config.yaml
n_layer: 12
d_model: 256
n_head: 8
n_kv_head: 2
head_dim: 32
d_mlp: 1024
vocab_size: 2879
activation: "swiglu"
norm: "rmsnorm"
norm_place: "pre"
norm_eps: 1e-06
positions: "rope"
rope_base: 10000.0
rope_fraction: 1.0
qk_norm: true
attn_scale: 0.177
bias: "none"
tie_embeddings: false
parallel_block: false
init: "uniform"
init_std_qkv: 0.04
init_std_o: 0.00816
init_std_up: 0.04
init_std_down: 0.00816
optimizer: "muon_variant"
lr: 0.0107
lr_mult_o: 1.5
beta1: 0.93
lr_head: 0.00714
warmup_steps: 42
schedule: "wsd"
decay_fraction: 0.71
decay_shape: "linear"
final_lr_fraction: 0.05
batch_tokens: 65536
seq_len: 128
doc_mask: true
train_tokens: 736200000
steps: 11234
dataset: "wikipedia_en"
MLP neurons of a small language model. Each row is named by its layer, matrix (gate and up: input weights) and neuron, and shows model dimensions 0-255. Each number is 500 + 25 x the weight over its row's rms, rounded and kept within 0 to 999. Numbers have three digits each. A neuron's up and down rows have the sign that makes its largest values positive.
Before each neuron's rows, "fires on" lists the tokens most often at its 100 highest values on Wikipedia text that the model never trained on.

fires on: "a", "an", " Ma", "ad", "aj", "at"
L6.gate774:497530470518495438501532482477505504484552489426471534481556503449542445506498476520521509468491484485431475492520463468512499498497509458521490499519505524485541478479498486475530491473524488466524505468502510480474499559515515515476496531497503492477493500469489523468473509513488479555498488520456459486509484495531488505483504475538539483531476483534514510493520499454524534527477532493481499508504510525494507472569542512494524467501539497488494473466508471445516516484469497498523498490499493458490488503525443505502472513513490460484511492549480539529508510511514482518503457493514496510503469497476513438501501505510502464486493515510518477517536545510522508476517524460495535528442498489485488487527532522518526518505553517474516533522479528498477502478535490
L6.up774:489515489498464504512498488507475489498515473508469472493484529521483514543496511474535478515548488524511490495441439561498493477508509498492501466505513474464515477530489535509492499461496484492483543538528470500528506475444418494499486528496494470457498500514526518520484466526488450483473485505513496499514541493491463470476553512497537527514504546517543488494492467482526504486502518445457458518527510456523505532503528522536518458482502537502502473524494485456474525514519508498543473532521461501484523501514511460539507500509542493504479540494518482442499468488533516496520459514468484537496499473503520496502489500508550520485505504476479467527504477488494491482524518481482535532523465486504537452497490532504517488525516512468549513506516441516518532498518526

fires on: "st", " st", "–", "est", " St"
L8.gate802:485506490484490532482469511503527496511512528477544519472516546499488525506465538497506524474512459486505471480500465494457479467503511454517468489507472471469485496490471512521490514530528485489544477494514514438499482469491500505475482475501495494484499548503521515506478492491520509452488500476518465482515549468512449481489485512492494542509510459524511505451502519529509507506487472492525471447501518562504560548460517526532468476556482489482504537483493482479502486477491502479492541504484496529513474488523549467467493517462494507464574511490498496498513523501515489474476459515498489478462495505491482539484504473485453491484525523510507520513482484533515447528460509535490486485459531515507582489546503501511536536513473508508509435488516484479474486521506494
L8.up802:473476521510503479489487494498509541467457492464464508522504515492490549513492528441507498524514465496501521519480473499489506540570503460499476486533468465484491507502482492531487504506509478516450515455512504474517448454503518501506461497491469461492477541485517539491458517488486480497517465477521514474503525505453507502494503508484504450504462510434497489497567539494490521497489471535537537438482465525484505457485481523473446495474542522553485479476496492523540540481504498523491476491478484494485507485521497498444499538485547514516492513474508507474490501528506523508494491440461481497513510494521490466519531482464507526537490529472512481508464531493524517540509518460535487515491443500508487534515541489511488498502476492486523468486503537491507540490499498

fires on: " of", " in", " for", " and", ",", " on"
L8.gate125:525510476481546538525492522465521479530475486491507459490482498470504544455526489496533492492478483509499483533463523452501485525523529495511518512511549490492433519491481500470468575449480516516479481518490506471499530531504497474519501499496471464490494501490490479486480545489514518518485516463480527482492506498513470480518492501520526509501507506544482549487526509506528499509483442460507493492508476507503499494498449553485471532538524479499508476499450528535482468471480531527512481514519504465485512507509471532463506501521514512523480509521565506507494519523537541491534502467479484518538505459473556493483555499472479486457482476529481504533504554538538450490543534490474496465486515495481482496524517492483472492486471517489539484471478527505486473507505450
L8.up125:493510509496480521505531503464500514485504473471517498478494480484477523514512484508498492470467497489524484501452474458526501490516466507512495480526455495441463520482571518501510529460515536520502500559438503532523473553513505493517492540497494492495481526523476458456502517484539500467492526491479498465478478546521491489509516523485488476489534532526469537489524550492513501500500484456477528516513487490466455550489494492463521487505517506461526507472484503524475532496534520508505513502522512477526491463520525555528499505549514541514517525537507500499489485533512497503515507469469472488492518565488517516496561482518483501478501500503538486499455523511553484493519471496462501537527513517504512532514521498437495533510495518519491579498519488486447472469507471

fires on: " D", " M", "us", " Gl", "m", " gl"
L8.gate99:491512492466512484503523486517558517495518492491449466498519485486466503517528480508482508505507527500511512518462517509499519489499537483537450511468514555506516508496479495480469528481496528502503516471500518474456468521485492474492477509535550506516483485478488498510512491507490523472486484523516543482505509468505512491517548482513524494512512482528523505469522494515464526486491504537465548524495517475537549514509530415515485515529517552499524468477513513492455513511535475526487493500512499473474506490521473543500489522508506478488483491523485515533534503528455487485559518542486536459526506493517488539472458480542493556498493480503438493483517493532453526556499507490473524511512461451510504505516500503512510520511531458483505537491446484501579473489508549
L8.up99:507528503486532504488540538523512495440486478482505476547495438469512545476496494501513524489547499510518473499511492516487484490518492499497459521510522488505505491522463501467498502449477517566515496495481451463482462518492550497486512505526522496535520485495495521479490485458479462488487535487477502470518531495542511489441484493486506488509521546484514513464524477483526507504487514538489500520516526455500533511528477533486491514515524518524521523491470496534519547505461490486476478493488504509461491458532488533435420469519494524523496485520491517497512497490483520462469534504522501469512485517550495542476450552507475544535501472488502470455522470469511496555483501518501473515497505490502454541507497518497483497486540480501473524491503534506451521530491473

fires on: "\n", " Gl", " Preceded"
L2.gate58:514513430510447478494478503522515462500482500511500502550530476542508523477552457566513502530527499467525472525466497470454469511499474448511468490472528531500493449491450509471513470518493487522503491496537439496536485471505497502511507486471501531541440512490502512464478521503479473479512523496530528487439496531461519563517506482528494495490532486535500509537525449479508477522489517527514521481521518513504491534492486520517496539514481473463482477472515485520481508453549472498492471518472472496482523456493445497494538474461496441486453499533488543515509477498508496515489517500502495496486521500528496463497463483492472512470501549496503483528489478487513525516500506531520501489486489514464501525503496480536506528487506490503525481491533506473482522480522488
L2.up58:456480483509495422460469496524548470480460447502530464517546467521470499502561485563511471484530494458506532518510465480501508534472476489511520443495507496482511482530474468484503448565495508523496507508506456461498504524491511507519480513482456514466499485506495498527451511484493489484495499484534493490444493501480504545476534488484465520480534525480491520545503509494521506511486514525465554488490514512492510528529489469504535521463518495508469499492518523505494507502490471532446457425523504484508515498510491500521505493526522452533493528506510507513518505473489522522508518546525539496515530501504468487487491495532468503462438496492504507549469527477515504494442517493482506492503534504501496510533512514474487501516520467507484529507515476500504523504551504

fires on: ",", ";", " and"
L9.gate681:522505499525491538492513475488507455479508501489474505476517499527510532468529501471474452482491523510517488562479503506510455479482531523507493498511497485499474508518500503483515466476502504482489457525516548493447506487516489503535528493522481494491493483481525517500523510496523527492510494506417517451511468508490482532482471474485483518490531524484489461478487463488518497473492488503522526465502505488456480505445475505499485506499547471527528565517495521463485480474514477554563509497508456462492487472544504497497525486499513465500506495513499539471470447476558517489501533530497510520484457472484557450521537498473549485513514495524500493486488452528509504479500534473546469520465466565514485517527497498477540513531512496466511533454505520510502531486506525
L9.up681:494496519466460494477505510482517511513470499489481476517497516503516489516484533481481478538503511501505508482475468483523491465513491478543490505518519464469515510481433549459536445481501457504516525507455512505480508488529489509575525536541530518519528501515520508479409498510523506477513511504527444513507499489491487470499529512552514451509508564499477475476497477464540516504488518499519506484506501461492502480519521467505521509486534519491471515524518503515492501533511470495501549502494487469513459478515539486491546491506481507541514545484505539490511471542507549525532470516530434486524470531529467544499543477513498505470501470472506527467513517537508519509472504487475525550509511542504517499495509499446517509490466496465496491513508454512501496489531499

fires on: " the", " (", "\n\n", " part", "m"
L8.gate515:521509549533511512541481480515467466493490508472499497523511452532511490476494439521529504442482538488515466490501506502491509459522507473477548501477483465510504474459556503517480470502485463525460494523491513520469487519488513500495499508516438464510466490472554491493488465473489522499465494474506485464470502480446462512480513500486539472498473523460524481499480525504518498516448480495468455536513496478493458500488458494526522508501556490498509493552514572562463527474445503523479495547486490508495471479499464472476512472514466499503482561511506507486481497501480500479485521522548493531494492485533497497522469558474509480527495500496514476512471497512519516519522528532502495487453492498477505506478483484535487472508493448503492491490511518513493521478485460
L8.up515:490508444547518497487518463501473489520476498571490485521500479500485505525466520483480495488491496454518485519483565492457507492506512466461512527461469505489524484455500475510508486513505485516453519515463475489472510496488514488515502502482525477500492505539532516553502455504499499472497518475507507512490493542495505490489508512443487474515529499500553536469489482501545492511462507478517533465522525475460483511509489541500523510551506462540517490500493487472499472502535544500496531500530457524485510512518508491515486485525505489521457458455508458458505483495476516494523498504438543518484492474512453505565526501513487469473467524502497510530511541534479499511507525528513531515519511520499535520537469479517539517475518506518552559538487474520504538485495447

fires on: " s", " S", "an"
L8.gate153:480495534483475486480485502470534514521469496501481521514495536521555488485521545540457496530501533535510488533487492546484498452526495515479513495477475440511492502460476468495464512490500499506519501489523439501515502524528510500491461542522485469531542480501456512494465522510502522487460488506487515474486534525472516470498515517442490492516507493516474518474443512484465523477508455505505517529505519529494509473491497496501531479557534503458516440476505456537513511488489526546485530482432491518513474488492536499468544512497486466446491492512502499508483514529551430523522504487483483555466500496474492542462479522499488502512478494481480513510503540482492496457487465476494549488475514523440497495515523495489460468498504509517486490524512498479496503484524510
L8.up153:530504533473482513499461503479482512532487448508460455503517463514484517512500520496528484481492489499481503520453510524523473517528443487493490510514490470501478496510528519502506482511458489480533533480542526544475504519454460467531443508508515458492482553465492479494491483526512497465496522488518507469542530515487530505507483525544497493522488502498503504489492519511487468512485518478478510484494518504487507477533512457481493493501524538489453506462497504560527503502538500537496480488487478515499471511520500461536464484518532521482474548539514507512476470499536472509519556488507517530523505514542538502505474528499430507451522491493494478490498515538443512536495533489489563511517522545507503548496496483519488521528484545482528511505465446534461533503462485

fires on: " ", "-", " ex", " J"
L8.gate208:461518524503436465500483508509469496523513526515491474491528473500515495519521471545494476463508526470491511513425530517501477521529490500490481478469519525486498463528486458480488490493464509507506536510504531523500488483507473477466521505482510547445511493475521495543499497484484465487490513519532521523510503437454502498488517451475528517498528535566491528496514496495541513538479470576480450491481453503487495530498470500477480495496515552490508539478484497514538512540500464486502490515493538536482481487494527476512531518524480520519555537470479496481537502486515503464505549500531470518495512518465502484514484515495514512492511489513495498501447497493533482471480441488493500489511488481517527476491506518537483475521524531450496461491509538468471556484534500
L8.up208:507498453474463462510542460499515523483484568479510483497543549491485457495460489498542502472547517487477471509516471498521507540476501483495461491479517516470468494521481447534498518510470490523495523476501444527531493507478513535544476517485499521523489492496562506480487476517476506496480484479495488488503489512496496516523498538533543527527479530499470499491473524516462490537478486472484506501487499506507474497455502530473506538460512499505479488479466463490499448489515512491514509514496519487508486481494497539479515548510513510454524500468515504477531501490542509508489537511496467448479549503473491483503490446476502461478473505556503457478482499490544529514486467506486429485560464464502517548515496505484460525479499546524487507529487516496465501499490528

fires on: " (", " the"
L8.gate764:495508562495496462508494498508469476496532473489508513522494491503501510457439502486487512507482493482493474519487526498518523489524526440520510481490505539494490507443506489544481517527486525537487494543494485497535498508467509468518478448554492515462521491475523487523495524495548473525507484493509532542520457476495471479479531540482518487510503493474494482554473439525559516504518498507474497555547483507453466504493458495494522536526473474469507529526496507522506506528484469480526551525492467517488505497507490496519511517526456520512446527489506445538495512460492521483501532490480501519497466542489465548497508497516485478479516525518511522479467551508525471502510485490456516490468466499507493510505455493516512534469498494516492491463509538530483474470549461
L8.up764:493509494553504462479454486500526474486517503489485544512502485499487477476503546459462482490497499440493456488532486532470520492514518486529556536504485502470505524507542520519538534548477510527472497528483505494510488466528506539464533509510489502488490523480461496552500479523514498514470528489508461493481449484449498504486508506503511476474500505443497490484514461495464529489496472501509478513495458501515455520545435517459506516491537455515449505516500488502491482508490486471497474480490471502468471553524496484509531503473527481526492512534500497493485519520547519532477495482499532534480550537505472505447512525516462533479455500508545467481529485511500515530534482460445511490469508527474537504517502473476486485488501517524502492488506532547496518461493514

fires on: ")\n", "\n", "s", " resp", "om", "br"
L2.gate1007:504422478532523516467545485543511488500481498540528459536499444504469508476532500531467493500518539511535476539499536503472470494495475499507499493467487495461492528505534500565497525496524475495427476559488488450500536465440488501549499524513512480499512508472512485538525493472499522467497504512495468478505511483466526465485462510488503492483531482451496477463495502551537496472501484452500507494497500521494511480518530511552539483483520487497507494506527544513473508469521491546459487497547499526519482487474482495476522502512505478515473486501451512490547490506488496497510537477496471505520498495491517501480498481504506471520503507543495468556557556494488488489492501485481510461477513512470481523480493506502483483511540494501481478471537495528487536493549484
L2.up1007:487449496485502501464523513505515502523475512502482441513529457491485492488482508538509488491568474532505525546482507514514501526501482506546508450482477488476544533502534525522489513481481506517468553549465454449510543478437475467546507495457519453508490490501503459546549488467535494469468508519542523462485533489492505485520442474488487476510514498475449521479518500493544502507485469428513516498522519492499527500487527523497534491489526476480470495494529541512495500447496480509457504443526470494505508504499480482478504527520507519482488486500450499493523509506519501508497524495540499526495490521514481527490497504502483471468480478525487507525507566467488497508495506500500515479494501472517475508495470507531466500520514477448476492482509485485529538459494527

fires on: " a", "an", "t", "i", "==", " and"
L8.gate585:506523537523494452479496471530511474511494491469495490512484504508499553489563478479501485514528512498516464509493513476505453524497514486485544488497502495511483548454458524490495498499501498508517476466513507512528486494514497504495477494501511479472502519548479466505469482542517479548467537493518486518507489459528432465519516474502476448533471522456506554516480515493477515469502488490462479506527485502505514462456482557542496514486441512503443524494493479566479500514520512515502501438524479525524512471514513443490527541501495468472509521493513501526482489528512492517521466430503491541502446478521517495505483489519488511503466496471484502472543505506499490435498521525530548541490532528525481494484487483482516494534523521464486535510473490496484489506491511
L8.up585:528534487458507497538541509480508517523511542511481515485489521512457475547457459487537509490477474522504501437480489485534502472490486535530467515491437464539469490478507499510516488493500460489473448512505536540508496529488451460525471486486538502495475471509446483505475513519521516492491520497489536500512532503514481552491516499459554513494507517460552535479509558437468489544469525506499517527509510493519527492507469507487482512542492473512530556516516498519498509501517500513507498511490517507496474458508528521517471484546530482465445508545530467520474515497496550504514494473489495505520499525499510481538538498542500530476447458496514514509502499487480499467491545517539507474445474523492519477497500491483500497492481501493472501509475511510539509521501529

fires on: "B", "ust", "az", "ass", "A", "arg"
L2.gate344:485489488517505504494498499521516487463537466484504497447474480439520531465511517483530502518503503469469466533478532539517502485509499493533509492495500519508482437500544492448499511511510500538475495481486495483528518515517491485486493527484516520504502549507479510478507475482505489558519497502542521529505463500474506503452472529530497516503496439461500490470529459513475495515526527454506513438487530504486478542493511475504465478528473519468489531465490551453463513495513515456509510500486502505491501511529486496522502487492462534465513489514487464489506514531546510528516518496528489459491503541457489482522541576488501520474489455536523531509511494518492433468466506503498523441523501495496507503445479491549485478463526499525450483514473526494517494511491496
L2.up344:501468465473500507481467510483491475493525527487472524534460510485517505492512478509512485579498481515510497498512489523515442486471515529556481476510511517534498504493541497492525518499501516501482508520534544468518486512471511487538492469504519490546543528472501543499492489509475522537502454493519539551505488516505521468501481475474526434541467487464503478472525509521479527478538533489486545491464544490487500512534524511541519540488501506478520500495532530502506536541478485469492535473511486572525540490531525535501503484502520521488467455483495460517506498471488503494517515454507500479514521508516500492474473502514454523497487483536469511496533471523471512524485468533505504511518484571492450503523509438507490495444498520516486490469521527482462469504497502

fires on: " St", "st", " st", "St", " was"
L9.gate402:496509514516465517482470515503548499511513527520497503475510547558488479525538491499521541464503450493465448548490440486499505477477480511502538478495541471509501518513422528494505507517544508474549479511534457471523511478477496510522507504502521504517515511512513532489504514499445491517494528484501503461507516523470479477496488509524493485505471491500440470480535473460491475534472469471499510493525502504553483497495465490529546517512513505497447519484523479482561491512497514495470510516474535527498578522496528485499519582504501514518466536508474466487449523493514518518489475486518461448483520499522494505502522520483521482497483501524563495474517491500471526499500486496468484527492519499510541485521496509496463512540512532467510487482488490484465501499511465
L9.up402:503492498533467523492509515535442502501517465468460480517468509526527533525503491494487555531503495500509514524455475513502484479518523471536487512500487473475540503488507515495547555469476509504488531506495484455485518459535520488527526490475494443507506520464508511505478452493541506473487465532510514500527506525498502483484476478510487549541480556442511484478509498509477494510446492488545520519502537529515472544500527556495525475531524519501467495542519522494491511504522516460473517496512486537509509479520498502510504491483533495484526534543553513494442499504525534504541473493494438507498496528542481465516529482507475506482503504542519459491499515504510485505461456460501505480536493535456493468502519495534492476513492483513498489492471517452559500497518469

fires on: "a", " Ma", "ha", "ac", "ma"
L6.gate572:520493520510469497550478443484507501517522533484499545465554494539527485494483493473524472479516513499508503549548465517541527495483480470507495465507529454524509515497496518498500509474461489451519527538504487524486497505488454506483482510506489486488478491504499480492502521491484476477494510522501477522486492488475532480486476512498497438548507469461508508499496470489510474537479489520529511546508483547499528511517525499522479527499507513455538470517540514520483516487422504484502509536487501467504529532500519518513497535477506443505545525488527469487493495502546478508496487491490523515495459498517475476514462540513550465535455518496522506471463531431521553497498518500497474536459513530468453450533491529495504532542519530493501541485485506483506515490464506
L6.up572:471474469478473485542524517471527491522518469527494524527488491515523495464559569526513508454513487505521560471528460492527513504433460456482521480469510493517520476477496492480511504509495483491488549558471445491524481503519482487488493507493486477472511515504503463520481483492478473504542525492475478492527514493510457475514474494511480486518501484515492503500511514503457511507518506503477532544493503489468504512461587522486498474487526526456487476471544499479463493531436509463506485548540499484520506510501466520503444471477514453474524502524531491529538477458519525527505491476534509492523477495483518470474491493490545523501474475506528507486501483463503536522505513520505518507489482499516494492498474502502485488445512557500528538538504512511495543490492506

fires on: "^{", "\n\n", ":\n\n", "ig", "ity", "\n"
L9.gate810:525509466465504518444482472511507515511512457521554455546502482536527500486501468454510506531519500516527489508526522466503528480536454517453495503505554529480479464518499514471527506498515515499522493513514499497482503549483485489475506472473512481492508504488496485484549507519507487505522505531481473492466474572511475502549476458496531499475478499480452502519515504450466468474528503515504518480555512503480459473503500491497443480525501462492466504499478477536483521479539476490445498525473463515491473490534514480542475501532469513476508485507506498488486511513451539482501516510496461516486512478504533522487449488503493538479495518534502456512503583519492463522500450480470481480531519527549491514516501481516504484472465486480524520486527480512511534479520511
L9.up810:480478470463508476467532477481535526525518465490471499487536510464492547528466475490462475504499484461543529495535498515468491516478515499526532570557518539498511457500482492516497480505484486518500507519479486475483482480528497528485501475534484510492521504451474515482491536546526506498481504497500508482488496560490513494473505487516491509561523504498512527521511493463538498491497502459499504529531487479547486509528496482495475485521545530510517493527501509525530473496520482470496491500488492499527459527486499455503520484517517498493449493523549509511467524438495559510503528508479526538541497478475458548501511512490514530507481461487494480549494508552529503490463518493511503528510545469467477499509536456481466523473537478484500550508467456455505455512507502

fires on: " s", "1", "y", " P", "2", "n"
L9.gate244:516535462534501490511485501477503527487456469549480463537463491467491546469484464574511503515463508520516451478474531526514470515497467453472515533475508524530514465527475476508460474474466516502503490499499533499516530506463477448515486515550508469493521503505504487467484480537541506487481452471491526481476518506432480476493487509543466505523496501448471480519502506500481416521484537530489488510481481506468460506518501479509499529494541478474489502519485484513543535463514481498464487509467488501501493465491491511520507447479502496490493516502457496512482489510500492469519505468454457500505500492513490526490472528469507474480476499472482517518490486503532519509503458455498493486482494504457507488471553545505473506486490539479483533519483552498523500508492481
L9.up244:457531485532480522523436527522504517527448484472537512552513473497532515465532482497493454479525498497552507510460510520505531539469499507479485528508542520490491495476466462533516526476523530462578557496492524492509495513510472490547482497504505497544506535461498519476521512514500458508520485508517547481498490489479521451506484501513497468520478525502461500501460476471501516489490495457512498496493485525476506434497454508470534515494497522499499533496488506535480508465487480473504535500461491511521497542476474462518526509498502523488496516477501508497484472504497542512516486524491495517544488462492511497484519486464531524494509524505503476519507485482476478502533495495470534488482504458442505499542531532476468499513490520473527507514510462472427485546485558

fires on: "l", " Gl", " gl", " Val", "yl"
L6.gate773:498527485463513494494504482510552494512534488494490542513468499512418521460510501538479480513511519502478493504464490538515505527472542492557476456473536466520495521510517492545520478492487489474456497437550516487519552488540525484470495525495498488496500528462511508506494498508505520531526508527506445508496488476479525472534506493475514469487509491465530521500492533476487553490497520534493559541497502525528540516508486525507487519516514512513491485479499470482523478500497494549498541477512514475501492471498485488478521507469496480495468504486520528542503532502547473528470464474513485512506511538509481458457477498482494533503497523548478462569510460488501481506479507494529535488525477527491551470487512484506496548475550457504464531529493515534521503531523488
L6.up773:448533511494487477493494515536497521510471521504547495497531497482509550534521526511529536481525522486526464490473520486448487469513495500452466464533555479497502512528478489524517501522534516532519542435494511512491468506485506493506524497528491486517489491476472452482523560455520471526551507520465554502493513531536491507523481468521450511508489512525491516485511475495523539495481523513444506526517498502510473475510482505443478497504534489527447521517526426530473480526497499481445509501475499480492487490511526485515494515499519516541503513501469512512475504502541439499477498539497492457486509505529549492498483505477460540517492520482512454483487487490499519561493498485507507447510515484501516512500508514487499514495547492489478564488506503508515487515535469

fires on: "l", "i", "ard", "ial", "all"
L2.gate933:505506444526497544522517453497532520491484502519537505480519472537498515519519527471516523490471500500487474499501484494484481508484526514524504514508548506523504478498488501460532557498539493499467483512504561554530516498528500473530496556520479482474536503494482540488513488470536509486450521515511494503483462559481473491450483528518520504517504491505502534507490457506472528496513523522489524501508510544494512483545470463509518555524539500492486525503500553527535521472485534505493458486472512506492483482527497471508489468467503513499445469510487508487487524533490514528488512516520481462517453474488508538497471498517474528462535525523540556495520476502460508501434488501553519496494472459512519512476461516457510491537470493519487469501534475526534514489483540
L2.up933:511515524507507505531541529500485477492472501497503506506476508506499500478469463507510498520511493517591478474479511528482564494481474522545485520481512491504523540498501510460527517523479445496480499549503521547463483505496515494508526512495499520475505513461516501470475504493481501480481522465545498494528496504534530521477501459503478501497528519518517493486534529501490526512483500496550514520510484490486516473503546503523480462500556483505489484519516509477542449521484500530532516541504525522473517521479520474481484514514467535513494490526474467443482504509496477507500459498490516478502454434497492496541428526490486515515471544495497469492579489513483507525509517539543507460529520526508522509507524486520541481469453469533501471472527564513512476492527519

fires on: " ", "–", "19", " (", "18"
L9.gate261:450485496483541485482527494490454438497536499510500513463482518473508513534497515510487503487505506556500486493501491492512481518459506513519461517488511462517538484529516496484497490530507463548514483515470513506521502498517505507449487472501555482475479480506492523540509501481497521530509492484502508462489507509467488494472476538482545509531516469543481442469488476508490476525515496461468486520538506500507528529492520483519418496502490476454514468520532453504543530522452513532479528525488489458538486453500452516489502553531481479544527475485507494508484555510550500466492520496487475488494519511504519441505511514472481507538486498510502459485520533512525475487517500481533521516495490467543485480494487565499499489463488527514492463505454523485520492495499550
L9.up261:493447533508501455529487497459488518531524457518454476525499487544537534548488513463491513483503476514520525505491499512492530548513472496505460478547478470479502524473519546507493499481492499506516483504514510499491493524519491515508528471531491486482548472485486507475529501471519539426518518510491519457526475474528494493518518525535507469499533466481553511491518466514473512525506469501513467549525524461503497535475475535492476533500502489524528531466490479506491504494533466475469500488534517522474474498488508515475494462501524492540520488512479480536528506538495492515497499552462537494504497522462470498468495529508440536512546529516510511485526507519497553496452473495484462518487453490471467528460525487539538475514480495465474497524503452508492502489470527

fires on: " of", " for", " and", " on", ","
L8.gate390:502505495502502524516492468548527483505503514516473478497534477529500505475512479488474470473484509497453474530468527483525507536461503503475485538553488515488476501512495477541483555460497508529490451453455481529463509542520449511486501495502466513514476488455483497472555473486543539513491497497501517525533476524476516475451529559544535443481501512515490560538483510523487522502468500535513513511497513489454498505518522519494494566557495480508494499496463549521470502476548501493478541536492510506483501526504486490521468540541515480531503498548507470555487477519501521483514492539475506487490540484495505516499496475487475473525520535542502461527514506504546497492505484529498480511536479531475507515470483523487490501528469513493506509489483507511489521465518514
L8.up390:488545495509499507546474549504498502494483504533480490479485518492473524507538490475474491473526537453512514489488527491526453539509487449534488471543526492512530508473505434506488506485494481490485421455450505529551488498503527472541508513504483481509502506499499496510501499466496484493468505507525490477520536520446470507524471466522549455494489518483468529538482549492525476506444481473471534507526536483468495468534481453498482509503512474493529477513479501496474480495515518482513471479490530481492519513510523487466464536491483441529509506521527501533479475487498537418518481509470478503446479485497498504509513456522484491482544519494472482506494494537503536493493503523502522453487520486524529537484476466527486517483437509524512516501514506504489507488498491

fires on: "r", "er", "andidate", "s"
L9.gate361:491450496504513529510515468514495520496493521505511473515483507491517512513526444507527467485533493487526525485485429497530467509467548507518480503476486530537459496522530473566505519548491516519447516467521514498441494510481518457520449522521516512500477514498503543493554509481521497486486464533495531543520548506494516527554508551481519499510480463516487522515458510489521497496509474508478496519450520500507489469525523509485496490502484466522534499523510513538498500528504516494479490485513519483508489459451531483530553520488515496501486479534497476464519510535477519493546489510460535514510487499532516511520465475481456488467525482501501475447465485512519484456454509490497466529493476473490525501529455511449519462526501498516466527495542506491504531466516522
L9.up361:480503545467507527492489519487489438531501465490477454442486494486524559471514480466577478555484499485536504486479523525502481474492500535525505515509500478509459500538517499546484428487503494485514436528473500467518483517473481511473460546493484528461487469546503474468535492513543480490474496503547506532505505485494494469483459493526504494525491489494473478522498495481548539461482500485533493500499492483547483508492465483539494459497497447534495491488494511548509497502471484469493472508483502475516463472476467528524510539489558495513503431546476503510487507510490462478509482499511479505506483493490524503488491502504504490536499491504507472497490462495526490491512473509495481540529523492533525525473468500534496498500496483515484517561493544503506508544502514

fires on: " and", "-", ",", "in"
L8.gate535:552533524509471495540482472517524493513530424478511503469486537496538514504508487512483490459566524475504517484494482476516496501500489501523558477471489482471506527466510485493487458531538493493520467526478552503526499523535504472525498484508531509513528547479470490463510539479485496508505493490444530492511506487474490442518487539533532495478490487550487472516539493505555461465480450495506485524540508500521508523510472507507474499501491475587481496481511516499502464529567504522488501509517503519500489555477529539509478477546514544483522542490520493518493506478485474504448531493483498474487528483511504526461503487473488503518477488498486505488509537514546497474513517508509474478510510498480481529503471465517499532548521488525500462507496518509462500461498522
L8.up535:537540550514489516470515514478516539496457497526466505490539524469550522467482510465479447486525544506500512536494476537456524463481504531489519445502475490478472501563514502543516494501476497505507523552452513488506472483526497520498527479476502537535509534484505469518524490475515494473475475514474519530499468504479535470507495449506474541487483492493530529515506529536516522504532471495510473494531481511482471489482557512519474499535492488507511529479493521513491482482536503546548516490505489506520477497518474515501495489514459493522455538463497472498490497478492486494523533469494475464496501506512485477490533483497509509463530469501509525524526508486562559476487514494485547469485470494500524432510484449474461489492538490472498474478450527515480516512499509

fires on: "-", " ", " '", "c"
L6.gate973:514530521476514446498501500499498490504538514500527543498496503469504515513473457520474517497552521520484511530544496547548464471487504523475407504475536531464476496464501478489477474500480479448491509467486461498466533494421508488513511513494509488521477516513496514518511510485477471526502509496530471509504477511536483473488520488469480511480502513538502479538482521502489477451513479522506498492473521492443486481471494493509472450513498503503496520480493502544447525513503481493474479548467524507507506502493527488474507531476489499523512486465511518458509462515512509472437518545498474475481514511540513485503532521478500545470523463485478512475512502515503515475511495526503503502489548521542539521460511494519503485546501491494569527499514532486522481486552446
L6.up973:468485506442507541512522440521499539454513463492516480524532535520524470518463497470532536467499469422509516484498537464476522507496514529491509502486532474469508513487485497512503457533519510508511530486458493461492477483472507523519523490480511511494471486498487535505512467458464521474518490534524479470465489525504497474552450496507527480519473450508457497507480552520478465509520445510488498528507503491510514468509510493490512517504494493508464492498492476549473487466474485503494469527506538482503481492502476523505515460523491526471491475489500481489509484521508536532485535461497479536469512516534531503474564514500486486485517538464478496500457538507523550519511487510562445454472500460515526530478486509512471495524501520488510481529521534510526488505485519

fires on: " St", " Rec", "erv", " Spec", " inst", "St"
L2.gate640:498524524515513497438554483474544492495483484491494447485509539481494474517542494514551508534529509475471485483473508494485495499547494492510519484506463470473465460517493493511508506502506482495540500541458534496480497490526490462517466507440479548526511514474496490467471500506500540484502523479476480535503498492548466468516523505492451493489524483513453503524522527483520531526521481502468501525528560500533476499495502481518506525495516489507491459481504525470490516520527542528476525509498520515450497501470511469479460461477518467546462503570496510491501502533486502492483496515474494506503495474540476538561555488494511502524462539480485505485489502444485493496510513517482486510500463506492474490476535543460468535536480456486489468489519448511469501476513511
L2.up640:515465460441548506507484482464508519541524518528477493486534487478519476498526491517518518481462473471513487517530497503516492493518527472550526494497491479479531452530518520502519476530541485486511537500503502466453497446510515423493528494479535498494510525481551498540474518511506499489490512499515469514507492509511473450519445533504513512525492527514474507531502461528491460539512486510541470484532503481493477513466520500488482501525489502509540471522502519452468502504546555443459501461494534542523527497486509531483535454489516505490511535512516532531496527503481521492491497477478457502524505459424500507504551497537526520507478496505499503511512515497504484500498460492522499503500464497510453502517509516525518501535494488512508489479479458532476500465512438